Weights of a small GPT-style language model, trained from scratch on English Wikipedia: 12 layers, tied embeddings.
MLP neurons of a small language model. Each row is named by its layer, matrix (up: input weights) and neuron, and shows model dimensions 0-127. Each number is 128 + 32 x the weight over its row's rms, rounded and kept within 0 to 255. Numbers have three digits each.
A block is one neuron, or neurons of one layer that tend to fire together. After each block is what it responds to, as a language model described it from the Wikipedia text at the highest values.

L6.up85:191080136089097137124124120114100120128114121088120128128149138139131166158189134116088092099131146081075092159150120156165160118143157144178085084099183176145118116150168160147150146128092179089129132133161156114220129126060216092180115082162154138140156149134129125140160118125098083124143131095115129106120143107155135088067181122192181090139096127117074081148180134114174099116109
L6.up97:175140085140135139084102154148100143081130105067119205157120093091115101171111125160137148166112169105173148129110159151194115165148147169090135137102106177123092123130104100199095145086090160116114130090130164114089089106098092096134155120095130114110151193100098106062112122127122130165142154173115162070109097141147115162086140110139192063136125175159091111141124156108128103146115
L6.up178:161151161086143177104067147088157078148101085097192095122100099119188124116138119119104126109096075128139140141127101159149095143073144138145152120118098120146092140167099204165082091168118102149144095153086138102098103102136104114130107147143217104119091104133105143133104114149161101135107213195120112095163146129137156147167200162167099107099095130100102107149168128177144147130142
L6.up363:167124096120136153073131150119142059172130108115140164116129080115058134114153137115139132139128085096173100183123149190231087140070145105154167123171127069155060134133079156164125103117159165145125075103128140141110127108158078112114172116155159122105114097136091095136132166119124097139096152102109131085142153150151104134140173058124132127108152131126110110084146074166088128138132
Description: Mid-sentence commas. Comma tokens inside running prose, between clauses or list items, often before and, but, which, including, e.g. "approximately 104.83 km, and".

L5.up155:108123156105088137156121119148161130079094095161079106141127133167169126100150119138106136089138204093135128110187156101144108112190157116178130153129163178146157110129166127124069170122170131109135113084065091102169144088183124150082056095145150123082033126161115100156128111181088140121119184122081102096204198106153148138120121190137150140120049197131138142176142154057070100208156
L5.up851:073142156098175116082134124155128107093134202113156137120111181141086148065150109118152114111147091138142155127121153111139121083087105143107131103143122120102105216164102094170133067135122116161101068080135120185172118100129137111149115153108081118084123089145117138137155146119115153089139169157077150156121116172106140158078202099152090149112091146125108117063089196122075096131121
Description: Possessive apostrophe after names. Apostrophes right after a noun or name, mostly possessive 's (Iraq's, Weiss's, Men's), also contractions like don't; sometimes closing quotes or brackets.

L5.up687:129126141118141133149123143066108089114079123133133161165075096174180106169067125079085154118114123132097140110128127081164146091128133123106146102096101153131127105157135097159169139163112040097148124143139128123075098141170120122148105153124138152162127143124141119085070100148088129093112113122059099068128104187102143113107146121165130134125092185130140160142123113122149157105142
L5.up936:171159116150129120135154121136102075075166156130033101120098128175096138147129154122161115129125054076107133126102137115079177118115154145178143116149146210163108154121116108118101136086151157101094118163110132109094125146138130109152117162112148158097131127169153118147119131161086114067115161128177111112185130139151143148075098216137170145218148159094158114137162094082143125092187
Description: Surname-internal word pieces. Middle or final word pieces inside surnames and other proper names, mostly after a first name in lists, tables and credits, e.g. Cartw-right, Cl-er-k, B-all.

L5.up24:088133091116171166106127146118106088155115139106166105095119115094151161122191140122121138170145161208099159143141174137114122146080099134104120105129139158094174096148082176162130119107069136069086083093066131109140112153126089108142134106039126131115149151093122155138157055117146170158106087152140159103096154147151154077149184101087152208120157205111098129121099160077078162119106
L5.up408:120114125122077186147078079121116144154146137151139153189131097097116122130149148094119118157152175083146115114119153070145092141063177093016150160100122139151104160121119146150121115123085148136032080040068176142127113135099099102081089158163210100157152089144139171122155111122143193128134127124122117112126128142186136176162158121135127137168173122165141141160145161107066175149160
Description: List-item separators. Commas, and sometimes "and", between items in a running list of nouns or areas, as in "athletic, creative", "mathematics, clinical trials", "shops, offices, and".

L8.up91:134113106149141090169164170144137151113157132141109141139131128100143116071161134126102125105118129152149129121155105146154072110135118110136108076094160179152148129137188172152097046132110151130168154109125088068189165168136166104100168107221096091116131149108161058103106105111092167127178116135118140179127143150172156106108140165111125141157140138091095138125129126185163114095105
L8.up248:179120103142090098099120133144158124169144126158163109130146125104117155056140174084126106131103172149149092074123153159145102090114068123150161090160161141084095161138163125070093100120107102196128093131163127098084177069139159133140123117113097131126091108149115122050130068196116134156105149063108120143201133102131135140072161052135169109137131181141149109138113126073123120123118
L8.up318:139159128102111115162099132159138163121214117129116149123060120084097097132119107116141136121109094189138161187142182137086100127144129179163152163141155145106131093134093202155161097156115076078077113122104100181120136180112120119116128123133094116097122086168148156092110070194137199152122102160101088098099138164187188107085110165100105141178142148150085159082138126109107152183039
L8.up452:127098115112107102111104162180116216096059114140112134146078122121144128115131172075109152169166122184122079095094163126134107109210162118075218154153150157139124113122119119171073098117104125131117176089133174129070143128121171072092134094138094138083104171100064157160116143135125153143139128159148107144097206153161157140110181083082155115077141116199112128088208120098100130117173
L8.up467:125193135106057140081137111154150112163140088140156139097123109149116079128125129134089195187167130118181073094097097142160048141122151126155114092170148094098104157155122134202144061123096077082098078152132138132110141136084109129143155151156086170150116136117120173150106136111114117157106168140064167124131169129121073121115125050189115187131130175087093080161148137092166080178226
L8.up676:131174129132177087112099136121169143070147070147184110135054117091159212118161172165129125074148090053094144102142064141111092105127127121185093136115105118084112146178189132157167111113102117089105127072087171146130088105193095094126117079143122166124174145090150093105137053156112137142133129146088163152105117090128135147106057110176151156128178143118093084130175097135101145094136
L8.up802:162117129150095097149120173127077162125145138163170147182108124150173129120137140117116091147118146138113154123144146176172119135140116154181148132154160168185161166203070105180201143123095119110102108098053164170083157144160054136121097085071105182109156126181101095147093062059150135167167122135130117183113134163123120176117132116162178140097134172131142081140081147126091151149155
L8.up956:177158092134076053128097155048147188166171073140128093087069156140196131121072094096134139175174127110075121122132085092129112119133104136168156145117124075163119116158147163102099130053130184165153140067149098080161141115176117117137135093117152126113155142143172127143141099093132161139102113123104151157071143157144089084129076150155141090142172116092058155153102099162103125148081
Description: Mid-sentence clause boundaries. Commas and linking words (but, where, when, if) after a complete clause, where the sentence goes on, e.g. "journey, but", "robbery, which", often inside quotations.

L8.up94:088103151099145151146177084089130095131105149173116134140118111164104135126071189098058152152176194126126100124112103199129109136119092096134110096138117077186122192188140085141182163185123182157099193129114179116152132155156088115133105158079091090160149145151060117127101116108125152155169123065152143109114122182109087124164157069160161194099136091147162173100119072101119114158177
L8.up138:116111091130180148154171166097087122103125164155121147174145124130075098108129118094126109128205157142148084082139096151141128196133104145137146123133140104115065177132173067116105169173105172085118150139110145097109113136174135117175091145148173106136142131138152150175146092179118104056098135090145077081110103102071081118088111066119113160108130125108044111161125109104107171072072
L8.up156:126166104151145131138168101100121071131129112101083118163179087149114093186125077138129107173118121090099128122093071137095148117123061116179165135113133135104158146144123103154135156124099166130171076082110184149226124136141153118093074166118167112152057148108084102104125132081181147165108095174135102118145081191087155125128176153125113145095143086137097130131131124130132115158167
L8.up288:120218124124139141160121176127141171135141079094146109118129134147124180136128140102078090098123086084128136064117138170121111106105125154149101135132074120133127175176153101112126134152128153149141115156126127113158109173166123108086106165095167174171153108192124182147093087156190114095153122108090110136184069143119134087162135079098166107160066144117137145146083145138113076104186
L8.up377:149123131178151167117141101132067099104149140148069145166161122127141095088055138202112148110146166098134080148037061134174140149119141082068166080101140170096137160130151158169139148082129121137215173113151123114121107150140108189093101102126123158127161071127156115114169114140190139132085119093085190100153168104149123122169151115103129139084104138201185171170135075136143153161148
L8.up437:161155099198160153187153065133114130097145170116084196199067106103132162154138080102147171114125110101098150086138128174124091165127147119195104059133121218120150083149105106075132157165147089135089143094135148164150108100178211139098121124039133079126128157122114116129139083172072088048125117154180135117136078110149139116104119123090210100100148092149135202079143132132088079151101
L8.up604:128118112111118214102117123134175119147136197133110159138144111115149160155183104114080129120141133147154059109123158132055146165110124077120117121177127152106151163153213119125136108138125146174125103088134175124211171168180134086069113148129116082110128165110090158105109117098061087121126131099134124151106173112104159080164121134143179091095153116122118129109168133074088156135127
L8.up971:073134107129139147095190113126114119143153114118108162135103128138099146157103178114117113105129148101186169130157158184107123120112131165145129089135107109141156128155176074171142159132131133108151165160143051065191088168136087108040061131061113173096112072123174192114093121144151113118121050074128160079061062159114106116088113097089170102112173096145107172086070110146163129171132
Description: Name-initial capital fragments. Capitalized first word-piece of a proper name split into several tokens, mostly surnames and place names in lists and tables, such as St(ockholm), Th(iel), B(egić).

L8.up2:123149099166128115114118170177039163146100145142122151150117159132146083124116134124155186089049129140176089109162064152061123159122105156140154142101147171103103168105182110139140182059091121126099115111139148048150138125141129101134113143125088088122130182130138138154098133106131119124075164163151096120144108156149158117072152181148103146189112094139150177116180092089137105158139
L8.up21:120160144161110129110169208113151171170097085127100087050136107088090148100157104148157169175146110098094082132154075093141139130142106107141138145131135157106205136198084080126109138153118093098114066146100164116141091129160087129210123071127128108140120082136085201102157088098160081177090144165150180138136184085096114111166082077134144109116110135150131187068150117143132137080110
L8.up117:156148136153136077108115124088071104140183139065079154116124138107078067135132172153094144129131170099112143142083113135115103094095108117138079167167167124118148077159207136165126116116099117152208168126110136178178103122145107084152162103147152100099166066189087178145142125146104147122126094131135093152174120108093204101096151146160110169122222108135108192113131141168122125097139
L8.up216:113108139126166160139140134176161128125136130133138119208127148141134165174183117141056125120126169098097113098140107080140147109121099175174125156131182148117075096141119131135118149116117119167109126110131118166200117129189164106137057115098116050093093143121129154101120146121140145065101128169104198127150143087114122146180128128087194130124106168156148169104138183109076106050165
L8.up774:150142144104130094148078119083193158108169114132115108143080131109133201109153095125130157124123099139167170087181079106147112138145066178132128155136133145167166160062189106117154131079138093119114110102136109124156087089153146124126148151163072122162194088160131100155157126113166112159114141123120119141152097095121131130063160133187095175108088083100129178155117130158142142073146
L8.up810:108167085144107156154126135120178123144135120174118138097120152128165089118134138129098128112079144131163110134138125106079121155133173104103181169094080162100181093159106162149136132149118106137108131142150118134075178138133116133216087111131123161223094128148113150104109120163108153070069141146167192146105089150116219135137130166092134128078181084059109127085074077120154106156124
L8.up851:055094168174118110102138174141138115091152118111168091122110173133069172083115235141064188108111113109167174114162059101157081140107137134139103126120117168131075124114129114111116151092146072133116130142143100110140138164127172084137129149111171084142120128050127189141131138175111106138107136166096120164085106120107154157160148134126126147102122151112157143141127143201155117120122
L8.up1003:100133131108185146121144104128156120145136163120100151151132138168021079100160152113156132157097064120110047148209125127189096079215076133134122131088145099077098119124130086052121148083165116130116117100164142121129134175115120122155153119187126143128131106114137210192136127157145077095115105143131101078160135134161124136055080111043153182122142141139074120179141174172122141124161
Description: Mid-word continuation pieces. Word fragments in the middle or at the end of a word split into several pieces, such as theat-re, bel-ow and short-com-ings, plus possessive apostrophes and closing == heading marks.

L6.up217:094186139113172125151151139131170105136122102112171094131156163107164077152157095107158136156086186132109097094119081075157089119098098129099127187119116142112145103148117102116125096191149195098155102099126096103158185082087153068129102116176081074104148130186178173113158143171132112111118146140058105095169114086171097166130102123108142111114130112136172149165097170133080135043074
L6.up292:171092104128173162075100152158111116166139118142131044076108109081153120143133135205114147148123088089173137128137120111115120123086161127129108131137143124102154081116122130167116172091158129095148141120103097125133116126118073149161132097147184155126051130170177067145106124160138086055111143171081100185175143146138159090123151184144124129110121113137082125171081134135083103127123
L6.up418:157164110099158185150129087071089158134122102117170126083134101210136168199153126124194134153108112142134154122129148114113088159080145136096179156111181147138109093148137101101174129098129147149082117124092056089104131155148118144107076098077074081069098124087092164110155150174155068123114178108041128137190086132104110110101164169156118123152158164117093113100161146143140141155114
L6.up753:144104109106127138125149119142170172147136071121082185149115094131108069075144146103185116130143144197114104160068113131136091177133171139108119111156172122096136139133157151132126113109127128164077132160113066095151178119085122112028153138153081106162143064096066122129137151164149150127157130139122115137151099135146152114126157169155142119113109127115133075087145195160132128123062
Description: Word-completing final pieces. The final piece that completes a word, chiefly the possessive apostrophe before s (industry's, team's, world's), also suffixes like -ed, -ates, -ies and a year's last digit.